{
  "num_hidden_layers": 10,
  "hidden_size": 256,
  "num_attention_heads": 4,
  "num_key_value_heads": 1,
  "head_dim": 64,
  "intermediate_size": 1024,
  "vocab_size": 2048,
  "hidden_act": "squared_relu",
  "norm": "rmsnorm",
  "norm_place": "pre",
  "norm_eps": 1e-06,
  "positions": "learned",
  "qk_norm": true,
  "attn_scale": 0.182,
  "bias": "none",
  "tie_word_embeddings": false,
  "parallel_block": false,
  "extras": ["capped logits"],
  "init": "uniform",
  "init_std_qkv": 0.0501,
  "init_std_o": 0.0,
  "init_std_up": 0.0501,
  "init_std_down": 0.0,
  "optimizer": "muon_variant",
  "learning_rate": 0.0115,
  "beta1": 0.95,
  "weight_decay": 0.024,
  "lr_head": 0.00426,
  "warmup_steps": 0,
  "schedule": "wsd",
  "decay_fraction": 1.0,
  "decay_shape": "linear",
  "final_lr_fraction": 0.0,
  "batch_tokens": 32768,
  "max_seq_len": 1024,
  "doc_mask": true,
  "train_tokens": 411000000,
  "max_steps": 12543,
  "dataset": "wikipedia_en"
}
MLP neurons of a small language model. Each row is named by its layer, matrix (down: output weights) and neuron, and shows model dimensions 112-239. Each number is 200 + 30 x the weight over its row's rms, rounded and kept within 0 to 999.
Before each neuron's rows, "fires before" lists the tokens most often just after its 100 highest values on Wikipedia text that the model never trained on.

fires before: "\n", " The", "ed", " It"
L2.down973,212,192,207,232,233,247,163,269,159,213,199,216,166,208,197,202,222,184,190,182,213,215,207,145,178,179,175,135,193,214,202,143,180,251,236,189,215,153,208,174,246,173,195,180,201,184,203,127,210,251,199,251,184,236,191,210,213,179,213,274,161,225,210,216,231,227,148,184,162,191,224,228,145,212,185,252,185,181,220,241,239,169,206,210,208,186,216,189,170,185,227,251,225,252,221,184,222,189,232,175,227,252,203,235,231,230,163,226,178,220,209,209,196,204,173,261,199,252,210,191,164,188,184,201,172,196,186,161

fires before: "\n", "-", "|"
L2.down429,199,176,178,251,188,222,154,250,191,211,200,181,198,187,184,213,183,243,132,212,197,196,180,170,146,177,230,170,250,241,184,185,189,185,254,170,183,188,163,187,211,284,220,220,140,203,167,219,216,265,171,184,241,224,107,209,231,240,203,171,254,165,187,246,244,189,183,238,191,162,225,178,215,178,199,198,270,230,205,247,218,206,132,219,218,167,284,232,185,187,197,208,169,229,210,204,234,244,180,152,225,224,187,217,191,200,125,195,196,199,185,201,223,201,147,205,188,211,198,185,189,215,236,175,178,206,238,211

fires before: " |", ":", "ity", "s"
L2.down809,177,193,174,207,246,204,181,243,215,216,187,247,221,261,269,247,169,203,159,197,161,229,226,197,231,234,198,185,181,202,229,198,204,234,133,194,142,208,200,173,175,183,239,214,228,221,183,184,185,207,226,213,242,217,194,241,173,219,304,239,174,166,158,209,225,171,225,231,187,225,202,206,191,200,173,188,267,197,216,200,210,204,161,186,211,151,190,205,184,193,204,179,224,203,149,204,222,197,252,189,180,203,189,181,266,172,264,229,219,220,175,189,239,162,192,135,230,186,212,199,220,209,171,145,201,227,193,197

fires before: ":", ")", " (", "\n", "C", " b"
L4.down36,181,246,194,258,241,165,182,210,196,250,156,195,181,194,203,258,210,224,238,148,217,238,200,224,233,206,223,238,219,185,183,210,169,217,197,221,208,143,184,208,254,205,188,174,241,211,186,185,170,221,237,203,236,215,215,137,253,256,168,232,200,200,185,218,193,213,203,218,134,190,187,213,255,209,212,186,218,224,196,205,212,189,188,203,199,241,216,237,178,175,221,208,242,197,169,185,168,240,194,202,197,188,201,161,232,196,204,163,212,237,182,173,169,205,194,232,182,223,169,195,177,228,153,269,187,214,161,182

fires before: "\n", "-", "|", "The", "=", "C"
L4.down692,237,177,251,235,187,221,165,227,263,168,215,182,192,177,202,180,181,178,216,177,235,160,204,240,207,192,228,151,214,213,254,190,198,245,213,191,190,186,239,201,230,201,203,207,131,222,192,200,252,280,226,173,173,188,258,158,237,226,177,201,190,194,219,180,224,110,240,177,207,163,163,144,219,205,212,193,193,179,186,230,265,288,210,217,188,181,200,225,227,187,162,185,249,142,215,227,161,218,172,203,202,189,167,196,182,226,212,217,154,123,157,202,182,164,221,230,199,183,220,199,194,129,164,212,192,245,131,216

fires before: "===", "-", "|", "=", "==", "P"
L3.down447,214,198,230,215,202,193,182,245,205,188,182,217,209,151,240,164,234,198,194,189,218,202,182,159,224,194,184,184,233,295,237,194,191,218,238,171,216,134,237,236,193,190,177,200,189,236,190,185,235,259,209,165,164,220,163,200,190,237,168,182,200,201,222,115,252,243,195,154,244,175,183,248,258,154,193,213,197,182,217,215,210,196,187,212,223,208,197,216,218,225,187,188,189,200,209,249,210,173,150,213,160,173,122,188,176,206,182,221,223,238,163,234,203,144,239,212,187,169,165,235,203,187,178,202,199,180,176,258

fires before: "|", "}", "\n", ":", "|---|---|---|---", " |"
L4.down280,195,231,209,293,196,206,187,176,230,157,159,174,180,202,208,163,231,193,226,154,217,203,197,187,196,148,205,158,187,197,289,212,190,151,178,219,254,157,202,140,195,206,197,245,162,197,177,184,221,196,198,211,177,240,251,168,263,218,205,186,209,177,184,184,203,168,219,215,151,172,187,234,203,252,231,258,213,235,184,208,177,176,143,203,244,215,207,160,226,197,206,248,191,181,191,185,146,208,202,263,243,138,225,164,186,182,195,143,226,266,192,251,213,220,246,219,205,153,212,209,216,194,223,167,199,211,185,203

fires before: "\n", "-", "2"
L2.down129,154,186,157,220,165,257,193,261,205,189,267,241,204,249,140,181,161,223,170,212,178,176,195,205,191,196,237,203,268,186,234,149,179,230,173,214,199,205,227,209,205,219,214,199,211,234,167,199,203,225,191,225,235,190,202,215,165,231,200,209,182,203,215,259,231,210,248,178,174,201,174,200,179,177,231,211,289,173,237,203,212,203,194,217,181,196,209,216,169,237,258,229,175,227,222,250,174,175,225,224,236,237,220,260,170,188,170,226,176,197,158,203,177,175,204,143,185,191,202,238,139,198,185,195,190,210,196,200

fires before: "\n", "On", "-", "ce", "The"
L3.down697,184,204,238,231,206,215,177,215,210,230,171,212,263,219,165,212,208,165,190,203,241,163,177,187,172,188,181,219,166,151,186,224,166,238,185,207,168,152,163,201,172,202,151,183,243,203,237,182,223,229,234,175,225,186,200,161,205,166,164,198,208,175,149,242,208,152,190,233,215,187,143,224,226,192,215,179,203,188,210,245,236,202,196,243,184,152,194,149,283,227,186,227,179,254,183,248,228,141,205,139,236,222,104,224,203,201,202,215,154,237,262,162,225,276,252,227,192,177,189,185,198,191,146,166,177,183,203,176

fires before: " |", " –", " place", " medal", "res"
L3.down390,221,214,139,220,268,218,141,174,199,184,190,208,201,210,237,183,199,194,241,199,218,179,148,225,225,240,223,190,200,164,211,173,256,203,166,240,150,235,155,238,231,188,168,204,185,174,220,161,239,163,157,232,168,210,204,206,198,168,197,217,208,238,201,269,202,212,268,227,240,208,164,233,191,239,238,244,198,235,163,226,188,212,201,282,183,234,216,209,192,259,257,228,241,184,204,212,123,200,180,164,172,218,191,188,215,185,156,174,222,170,198,162,199,212,210,211,176,215,185,191,177,165,199,242,227,158,178,245

fires before: "\n"
L4.down49,132,201,195,151,213,250,185,154,191,158,226,189,234,195,228,194,214,126,221,197,241,223,210,195,186,183,238,165,215,186,214,124,233,215,186,208,220,214,198,228,150,208,226,203,174,197,201,196,148,276,209,188,164,201,257,181,262,191,212,225,243,222,250,187,249,187,189,158,210,225,171,239,138,238,206,211,184,207,244,215,228,233,233,152,207,174,215,236,195,223,190,220,162,151,212,192,195,201,178,189,182,183,240,143,230,147,209,184,138,130,202,234,203,230,201,233,201,226,210,242,247,133,190,197,204,170,267,224

fires before: "\n", " The", " He", " I"
L3.down134,198,195,209,215,209,193,208,223,216,198,237,186,155,191,242,214,196,159,226,192,254,212,229,160,230,154,157,229,201,215,220,172,261,254,215,234,179,179,201,206,246,206,164,147,105,218,200,221,201,250,194,215,191,218,212,210,212,204,193,255,200,183,219,223,183,182,194,197,193,185,199,211,138,169,210,175,177,235,208,195,182,235,177,232,251,203,184,238,223,176,211,177,245,188,209,242,201,209,180,203,110,209,214,195,210,194,223,200,184,212,214,177,300,214,198,231,174,219,196,252,216,191,197,217,167,164,230,221

fires before: " in", ".", "s", " to", " of", "side"
L3.down505,194,253,191,244,236,218,191,178,186,181,208,224,162,200,199,175,180,184,222,243,208,177,174,218,215,195,163,200,203,221,182,229,163,148,181,201,210,268,207,235,203,207,191,198,240,236,178,166,218,204,160,193,239,193,189,176,227,221,180,217,189,212,200,217,207,226,189,195,170,231,205,111,146,215,228,201,157,162,197,165,212,227,174,216,169,216,206,173,187,196,177,220,175,225,156,247,266,182,178,186,235,296,206,204,148,186,167,215,218,203,249,189,151,172,164,225,198,178,170,193,178,210,197,217,151,216,177,231

fires before: " ", " D", " Team", " No.", " 1", " Year"
L4.down795,203,199,176,249,236,162,164,200,245,196,165,177,232,175,180,222,148,167,262,177,194,185,178,162,208,187,227,180,256,218,208,207,219,209,222,233,216,194,239,221,220,246,227,217,254,176,196,249,205,166,229,248,196,274,216,218,229,193,203,136,207,197,242,187,197,146,202,227,197,180,244,170,158,245,226,223,187,209,214,226,206,204,183,225,240,191,210,225,175,218,270,128,159,144,234,210,228,165,210,200,154,238,199,207,188,215,257,170,168,144,222,207,222,167,230,172,155,255,245,171,202,229,218,203,239,237,215,242

fires before: "\n", " The", " A", " It", " In", " He"
L3.down769,220,200,180,183,134,222,159,198,231,186,211,158,209,166,222,157,151,177,212,251,242,190,196,168,177,177,176,167,211,219,243,176,184,129,182,192,224,265,209,172,191,157,186,188,218,227,182,196,188,246,246,209,218,170,161,175,212,236,176,253,199,200,246,175,190,247,197,178,200,201,183,116,206,132,253,207,157,182,207,156,218,186,196,226,149,236,186,188,152,226,207,151,238,219,213,131,174,192,181,228,233,115,206,213,227,198,193,197,195,229,213,260,270,171,217,202,195,172,250,233,207,204,205,258,253,252,264,227

fires before: "-", "\n", "T"
L3.down271,219,228,225,121,160,191,245,187,212,169,215,219,170,229,247,213,190,192,232,225,241,181,201,204,137,172,192,214,185,178,230,172,273,246,222,198,207,219,196,198,238,247,240,205,221,236,183,204,159,247,214,205,207,217,189,180,198,231,171,223,216,155,214,175,189,162,208,275,191,148,166,162,202,237,202,139,195,181,212,199,217,187,171,168,223,188,207,240,188,186,219,142,224,175,230,200,228,181,175,231,268,203,189,202,213,225,210,224,189,176,253,109,197,182,184,217,258,237,217,199,259,192,192,212,220,199,242,220

fires before: " the", " with", " a", "side", " to"
L3.down225,200,197,225,211,165,219,190,195,205,181,164,146,234,196,190,123,205,173,189,245,230,167,172,200,189,168,136,178,186,204,152,218,155,205,207,191,233,183,164,205,285,183,240,168,182,153,188,180,163,181,223,203,207,174,146,196,217,191,196,219,236,202,175,191,221,189,156,194,207,204,164,194,129,202,205,200,223,226,199,238,246,199,188,220,167,241,178,153,199,199,198,187,240,165,208,236,163,228,156,126,228,180,174,218,202,151,151,153,225,255,229,170,194,223,173,200,210,144,230,209,187,231,201,173,182,194,193,194

fires before: "|", "\n", " to"
L3.down406,242,192,171,155,205,282,207,221,195,180,200,249,190,225,256,230,179,212,179,217,163,166,218,255,186,186,199,193,196,118,248,187,212,229,222,206,143,193,225,170,244,246,189,211,191,180,194,134,207,214,246,199,215,172,218,201,157,174,197,193,243,212,215,202,213,183,224,185,219,176,203,173,216,224,210,209,182,227,225,160,213,275,204,203,160,213,191,246,199,227,215,166,250,222,219,180,141,195,213,179,206,255,244,241,212,203,226,216,216,259,167,195,142,214,238,185,225,152,178,218,152,191,243,190,168,216,236,175

fires before: "\n", "-", "A", "iv", "D"
L2.down481,198,262,172,188,235,185,140,227,235,202,176,169,174,166,224,209,227,204,253,196,214,212,182,222,272,205,194,158,200,186,193,201,200,181,192,192,168,207,201,229,209,166,185,192,229,166,191,199,191,268,220,253,183,200,191,159,199,192,184,173,255,237,252,180,169,123,211,196,192,192,171,194,202,208,200,266,174,180,182,174,188,202,210,219,203,220,222,174,194,225,215,143,209,229,128,236,196,224,181,240,200,266,199,165,206,171,213,166,203,223,220,212,171,187,204,226,193,183,190,257,252,140,175,260,213,144,186,264

fires before: "\n", "-", "The", "On", "In"
L3.down736,205,185,217,225,184,138,187,189,216,221,220,223,193,226,216,226,211,215,250,132,253,188,225,186,197,216,207,154,164,167,164,189,233,209,188,198,200,238,235,166,150,198,205,186,232,248,218,249,151,217,223,200,208,212,164,224,160,209,183,228,194,215,212,196,204,160,167,246,189,213,232,272,229,194,181,223,199,213,174,224,156,168,208,166,186,223,193,243,193,182,198,199,190,196,154,252,147,228,150,163,226,209,218,159,251,199,235,215,171,185,183,191,220,200,213,265,252,192,217,138,171,152,154,221,206,145,201,158

fires before: "-", "\n", "|", "The", "On"
L3.down280,234,178,162,208,206,210,226,227,194,261,222,219,162,257,156,238,195,216,201,170,190,237,235,180,183,188,213,198,228,161,181,162,197,171,269,180,191,175,149,224,225,201,216,205,227,141,178,211,147,255,238,264,217,172,231,173,192,200,153,200,215,195,204,206,221,179,210,226,215,190,173,181,159,209,171,195,159,142,105,221,150,158,179,186,212,222,183,280,197,189,218,187,240,240,186,220,168,258,235,183,140,233,241,229,210,190,216,210,163,190,194,166,188,175,215,225,225,217,225,181,192,208,153,188,215,200,202,240

fires before: " |", "|", "|---|---|---|---", "-", "G"
L3.down79,228,207,230,225,188,215,188,183,191,180,211,201,194,211,197,166,209,213,201,196,198,156,219,180,183,201,192,256,199,132,180,184,200,202,158,241,128,261,172,147,186,187,201,211,148,251,190,208,203,233,232,173,181,186,176,188,207,186,227,205,198,235,190,231,186,170,198,151,216,214,200,204,191,159,261,190,220,226,260,206,194,194,161,231,200,170,150,207,176,222,281,181,227,192,223,219,230,207,191,205,177,120,184,176,253,186,170,233,182,204,201,231,255,207,152,202,240,213,194,186,147,189,181,150,194,224,239,164

fires before: "\n", " The", " He"
L2.down132,140,226,178,243,185,211,193,287,227,235,176,178,186,201,153,230,216,208,191,174,221,172,223,181,202,165,167,125,197,219,252,207,191,191,176,232,188,228,171,197,217,132,193,211,227,149,194,209,184,246,214,222,170,213,165,209,212,219,211,204,157,157,180,210,192,234,203,228,167,169,168,192,206,203,134,203,232,187,156,231,227,265,206,151,174,193,192,246,166,166,239,234,171,193,195,234,230,221,240,204,204,213,175,227,215,221,206,238,165,233,187,189,182,215,157,172,144,207,196,191,193,224,158,228,210,183,130,166

fires before: "ect", "ons", "on", "ed", "os", "l"
L3.down158,194,220,187,228,232,178,189,165,209,190,210,207,204,226,154,202,172,208,220,168,203,185,179,220,212,209,174,198,256,246,221,227,153,173,180,153,189,136,166,255,106,208,170,186,184,229,206,171,189,220,189,196,144,206,161,204,230,133,168,209,184,239,264,237,218,158,205,189,210,253,255,149,212,200,158,279,137,181,224,210,242,199,190,192,147,239,235,193,212,257,192,233,177,233,218,215,156,201,218,175,236,254,204,176,203,147,181,200,206,204,157,154,277,194,224,207,203,205,196,190,194,207,237,211,211,251,188,262

fires before: "\n", "=="
L4.down626,238,198,177,217,208,189,243,222,252,209,254,237,135,190,237,138,205,204,215,160,250,247,179,193,214,169,190,247,221,217,188,223,222,188,162,186,183,161,212,175,205,233,204,216,210,217,216,210,181,193,219,225,126,187,227,185,235,198,210,200,228,170,225,182,250,168,158,214,204,129,173,206,180,239,246,205,207,176,205,213,173,214,191,217,226,243,173,227,189,231,228,211,190,163,168,215,190,223,194,203,165,164,173,244,187,175,229,194,175,174,174,183,171,172,250,217,234,257,198,188,181,217,192,254,234,185,225,193

fires before: " |", "%", " from", " to", "4,"
L3.down771,196,201,185,149,184,215,193,165,183,224,169,194,167,156,169,162,163,198,176,230,248,171,202,206,207,180,186,212,201,223,252,229,170,262,172,192,230,206,153,225,207,182,222,151,228,222,204,189,117,196,182,218,213,234,187,140,177,225,215,198,162,158,195,137,227,184,209,209,232,229,178,208,229,198,248,194,228,221,156,169,195,222,142,185,166,239,180,206,167,190,189,211,178,212,213,116,231,219,153,177,228,146,209,163,172,193,209,137,183,252,212,224,202,178,227,224,214,236,159,192,216,221,242,246,243,185,223,173

fires before: "\n", " The", " It", " He", " R"
L2.down735,191,215,212,190,167,222,226,181,168,215,233,177,262,244,215,181,176,234,236,235,184,212,194,139,201,140,238,219,217,200,212,178,192,208,197,183,228,180,188,192,197,183,199,156,185,240,261,196,205,205,237,147,198,188,226,192,204,209,129,165,170,177,235,198,211,171,198,210,234,212,191,228,181,179,167,231,167,223,152,207,219,239,181,197,199,250,240,216,190,226,235,164,175,122,176,189,150,188,220,196,230,184,280,181,203,214,237,201,231,168,220,206,151,200,211,215,222,212,192,197,176,190,185,167,175,155,227,184

fires before: " |", "\n", " 4", " −", " "
L4.down204,219,226,170,199,219,204,205,217,170,206,161,208,216,239,179,249,205,217,168,92,203,202,191,225,218,131,189,187,214,237,190,241,253,197,200,224,205,194,194,233,191,193,226,205,174,224,226,179,265,218,201,154,180,219,184,194,166,226,189,184,198,224,200,230,184,233,207,149,202,232,237,255,180,135,196,107,263,139,235,233,168,205,222,234,176,211,240,228,200,178,180,182,188,215,220,190,201,235,227,249,219,193,142,269,141,216,200,244,116,168,163,211,218,194,167,256,197,225,221,204,200,157,243,167,209,239,169,175

fires before: "\n", " The", " He", "0"
L2.down922,161,212,187,166,179,236,233,171,211,180,130,177,184,235,184,219,195,174,258,178,209,217,201,257,231,214,197,238,274,245,230,163,202,164,159,172,215,150,179,233,187,156,239,166,172,167,206,224,190,163,230,184,185,174,195,185,160,214,183,198,189,199,175,192,198,205,189,237,168,175,197,187,206,181,208,189,197,177,259,197,211,233,206,186,228,168,222,244,203,170,227,182,207,280,227,239,243,193,221,175,199,232,196,227,167,196,184,255,206,188,189,203,212,246,215,214,208,191,142,293,245,206,179,173,181,221,201,212

fires before: " |", "\n", "4", "7", "9"
L3.down935,209,233,189,149,152,179,176,239,214,176,217,205,177,230,213,277,173,235,227,186,167,199,201,167,179,195,189,187,224,214,272,186,185,179,244,184,201,192,194,229,227,227,184,217,228,222,200,208,155,179,129,266,211,185,226,160,184,253,201,196,196,181,266,145,206,196,195,224,198,199,190,207,201,225,206,213,173,179,176,138,207,236,144,126,212,205,181,192,224,258,211,184,216,215,231,151,208,201,224,265,179,192,206,241,211,184,167,144,179,265,213,184,189,191,178,177,173,219,206,187,203,212,149,201,191,186,186,250

fires before: "\n"
L2.down153,202,250,169,138,176,207,205,214,188,261,218,172,227,170,215,252,192,138,227,176,140,190,219,197,221,227,210,230,225,211,271,168,179,164,267,219,182,204,201,203,239,199,215,177,151,172,157,226,208,216,243,199,216,201,238,199,229,195,201,197,226,191,197,216,197,242,225,211,196,195,188,221,176,191,210,186,180,205,195,231,222,161,173,208,190,173,173,238,148,175,163,182,205,202,215,216,191,176,199,216,198,194,173,257,174,236,176,217,185,279,170,197,171,240,216,191,203,153,215,248,159,181,168,211,216,178,215,182

fires before: "\n", "|", " 0", " |", " "
L4.down673,204,227,169,179,169,193,186,169,167,180,183,232,187,217,211,213,173,198,245,182,191,254,174,210,183,220,220,125,243,213,225,207,157,183,201,193,184,187,231,220,235,267,200,191,204,235,219,219,192,192,157,229,169,219,208,156,220,238,241,228,197,217,252,192,182,187,182,217,174,199,148,249,160,270,182,221,235,176,174,235,198,231,191,173,217,259,261,277,180,216,195,109,177,199,207,179,221,226,231,167,221,223,174,233,261,198,200,173,207,260,199,221,205,223,243,171,233,158,193,236,198,199,181,211,191,211,178,177

fires before: "\n", "-", "S", "A", "M", "The"
L2.down440,194,207,218,274,233,227,138,185,153,195,187,157,240,223,210,256,233,222,150,171,181,183,227,176,189,206,209,184,181,168,215,202,197,197,222,210,194,228,196,222,213,196,188,165,196,247,135,206,185,220,284,171,236,189,210,161,190,214,190,156,227,211,231,203,187,190,203,276,207,227,203,190,200,165,185,209,236,147,227,201,178,171,219,217,190,209,226,186,204,209,144,140,180,228,178,210,223,202,208,154,176,229,165,220,249,149,219,158,167,245,215,227,216,255,193,246,210,211,180,215,196,176,108,234,229,162,178,239

fires before: "\n"
L3.down845,161,220,233,199,178,236,145,195,194,178,154,196,150,160,176,232,183,218,187,255,236,129,212,181,178,165,202,232,192,178,254,215,213,175,127,198,204,274,218,210,236,202,176,187,230,131,139,255,167,264,216,172,209,238,188,161,156,248,210,189,220,190,157,219,207,170,240,233,212,206,217,216,203,192,194,188,223,189,172,224,198,167,164,234,179,181,206,149,156,222,170,198,216,231,226,211,224,183,210,267,244,217,211,186,175,219,176,211,200,217,196,197,229,209,199,173,122,240,212,172,185,184,205,224,216,172,219,226

fires before: "ust", "iv", "ent", "ents", "ependent", "y"
L3.down364,235,255,160,198,215,181,233,221,177,187,188,198,210,158,224,222,167,216,233,134,128,194,252,223,208,184,263,192,227,165,220,229,220,198,165,176,185,205,211,176,222,179,232,156,210,194,232,164,191,230,250,218,213,175,160,219,86,216,228,214,186,155,283,163,179,144,198,157,197,173,178,173,212,161,220,209,185,223,191,216,161,198,209,233,250,168,188,180,165,180,204,190,242,155,178,223,189,221,194,175,187,144,207,181,131,234,197,159,203,208,216,233,162,164,232,165,248,195,226,244,221,149,206,186,174,213,247,190

fires before: "\n", " "
L4.down337,161,230,248,214,276,203,211,189,160,185,215,208,195,186,236,207,218,164,172,158,186,217,235,179,244,176,195,139,191,184,206,240,188,246,214,231,228,166,203,154,255,270,199,204,161,185,227,206,200,165,201,186,241,181,226,231,203,186,170,189,186,173,167,200,195,186,173,153,226,213,180,219,210,156,239,177,216,186,176,179,182,159,188,206,206,189,189,210,165,215,196,220,186,157,215,211,149,167,151,178,159,203,215,215,191,229,171,186,273,319,145,196,173,236,274,201,208,186,242,166,196,217,216,165,216,236,144,253

fires before: "\n", " The", " He", " She", " It"
L3.down160,244,187,164,214,199,138,177,206,187,206,183,196,173,212,209,151,182,224,276,156,234,219,173,168,245,181,153,130,200,207,195,229,151,250,204,226,227,153,194,189,195,203,178,223,251,251,257,183,168,225,195,196,170,201,203,214,240,212,214,231,190,196,282,240,207,219,218,215,192,152,184,216,139,203,200,197,202,236,241,189,170,168,189,180,162,208,161,198,223,205,206,198,207,243,223,187,183,205,216,227,213,217,241,197,218,174,199,248,177,159,174,188,205,132,199,144,167,253,216,181,209,167,229,232,201,185,208,212

fires before: "\n", "==", " |"
L2.down482,228,221,199,212,192,199,239,187,171,200,181,215,190,259,182,227,165,213,203,189,167,195,199,195,194,177,230,180,185,193,171,156,215,225,219,226,181,266,227,157,176,185,173,206,172,203,134,211,229,202,203,186,263,176,131,237,180,198,193,203,218,214,213,248,266,212,193,209,175,190,240,216,151,173,161,185,176,183,201,193,193,191,189,234,209,189,206,217,154,205,159,239,185,193,170,187,170,187,221,237,157,161,195,198,216,204,210,257,142,228,173,191,235,202,186,189,255,179,203,189,227,168,174,169,193,173,145,226

fires before: "ons", "ect", "e", "ort", "ace"
L2.down86,201,223,205,243,195,167,172,180,204,204,137,240,204,198,249,223,255,186,191,226,195,221,187,204,130,253,248,175,231,270,205,177,189,214,246,202,206,167,210,177,234,188,213,190,230,176,190,186,228,242,170,236,187,250,162,257,194,222,176,215,164,186,212,242,199,169,183,188,202,173,242,170,164,186,222,220,188,188,223,180,212,190,191,158,234,208,191,232,148,220,216,182,197,200,193,213,200,200,163,220,245,232,158,170,214,168,162,130,226,187,173,183,240,209,194,231,190,176,187,195,178,167,211,254,209,218,186,244

fires before: "\n"
L4.down763,227,237,196,204,187,243,208,158,171,189,211,243,236,222,234,217,202,185,203,164,173,261,218,178,205,230,196,215,164,215,245,124,221,198,250,159,251,178,200,211,205,235,228,131,231,169,230,161,167,190,167,220,199,236,241,165,259,181,192,214,220,206,195,197,221,169,192,207,225,178,168,160,290,221,179,202,190,234,172,173,245,209,180,226,186,175,199,172,179,197,212,188,204,189,166,164,207,232,275,221,210,161,209,185,200,188,200,273,219,150,195,198,176,229,165,206,146,220,209,230,167,183,133,277,219,188,219,169

fires before: "T", ")", " mi", "C", " U", "pl"
L4.down482,148,213,178,205,221,188,204,149,147,184,167,225,149,203,224,204,210,254,205,219,206,180,179,174,205,208,232,148,257,195,174,199,190,204,184,181,179,216,205,183,197,189,200,178,246,213,207,225,160,174,202,197,195,190,202,274,180,157,164,236,174,191,182,161,180,260,170,208,219,174,165,181,191,258,161,189,198,258,242,195,144,238,105,181,217,183,177,192,274,196,235,222,158,241,194,192,223,189,235,210,188,178,201,185,197,229,189,158,164,219,174,140,186,222,163,205,196,206,254,209,202,208,152,187,185,225,195,232

fires before: "|", "\n", " |", "|---|---|---|---"
L3.down670,228,170,187,229,194,245,176,196,202,188,251,223,198,195,200,226,218,217,231,181,206,231,198,212,225,205,208,206,175,177,198,202,241,189,202,204,198,203,153,124,265,262,230,124,206,202,214,180,198,248,214,179,174,166,225,142,207,191,190,185,244,193,256,205,219,189,191,191,216,215,181,224,187,195,213,185,154,161,178,203,187,279,207,188,224,177,234,154,161,213,172,143,230,198,190,190,194,177,259,186,222,223,245,185,220,225,139,157,178,203,205,198,201,179,200,212,279,159,228,201,230,224,158,166,237,239,195,118

fires before: "-", "\n", "2", "201"
L3.down814,240,209,211,210,193,208,133,197,203,219,197,226,159,228,223,216,136,230,191,188,217,157,196,200,162,196,233,193,236,180,162,167,202,266,208,177,176,227,216,224,255,233,234,213,172,194,160,196,180,200,216,242,157,227,269,164,195,153,237,219,209,244,175,270,262,206,200,253,233,163,153,222,216,208,230,191,240,187,201,165,216,232,209,171,211,197,204,269,139,204,253,215,177,188,200,215,209,229,233,192,205,202,219,183,229,154,209,216,227,196,229,177,211,220,185,183,263,208,183,213,173,207,216,148,216,206,216,217

fires before: " |", " mi", ")", "T"
L3.down690,213,195,176,214,175,195,223,204,197,153,175,213,145,210,208,228,221,260,156,214,192,174,183,182,168,200,196,108,255,191,226,215,177,196,178,194,202,189,209,203,155,241,157,155,196,194,181,206,178,180,240,229,169,151,199,189,137,209,217,206,201,200,221,225,199,244,170,165,187,250,208,181,228,219,250,199,191,210,206,272,141,205,136,223,193,168,227,215,176,256,189,201,164,211,190,161,190,226,229,175,208,209,155,143,230,206,173,183,226,240,167,213,185,204,269,205,155,243,155,225,223,250,171,246,172,232,162,214

fires before: " |", "%", ".3", ".1", ".7"
L3.down253,132,188,200,227,257,200,182,239,201,199,181,206,195,139,171,192,165,188,243,250,230,210,164,202,201,219,195,202,209,183,227,124,165,189,199,221,227,198,150,202,220,277,179,171,195,258,178,202,149,189,188,136,178,204,230,207,180,200,199,202,171,200,224,166,262,197,155,197,222,172,159,171,176,202,210,249,211,204,193,181,220,213,191,144,182,217,255,247,185,176,166,210,202,174,197,216,205,155,234,286,223,205,235,182,162,200,237,157,227,231,173,191,230,257,234,186,259,212,181,207,220,181,223,186,141,225,204,215

fires before: "|", "\n", " The", "-", " It", " He"
L4.down668,173,149,194,197,167,187,171,214,195,182,143,163,200,232,179,218,220,160,229,224,172,236,204,257,265,172,165,179,154,160,233,205,222,177,205,178,257,166,238,218,209,199,191,181,172,224,179,253,219,193,200,227,161,239,166,206,259,192,211,192,225,187,172,194,207,200,180,229,192,157,193,221,200,208,190,242,201,245,175,203,195,138,130,169,198,164,202,215,257,198,244,229,217,221,254,210,202,204,253,227,150,209,269,244,194,168,254,190,197,206,222,225,180,234,219,134,193,206,245,179,238,203,229,208,211,165,255,198

fires before: "ents", "ent", "y", "ial", "ies", "ied"
L3.down807,195,203,191,241,208,214,193,216,228,157,202,188,241,220,189,249,173,181,205,185,207,212,248,203,189,217,251,251,187,166,196,194,178,153,165,217,207,171,189,152,238,111,186,191,222,204,219,188,226,227,185,232,190,169,203,231,188,235,225,207,191,279,216,179,197,187,164,244,223,241,190,201,148,183,222,193,229,171,188,189,173,161,196,229,184,204,222,195,215,211,124,194,187,254,174,284,180,176,163,179,173,173,194,202,159,232,244,186,185,238,276,232,183,206,225,229,265,149,216,177,180,179,209,171,168,199,173,229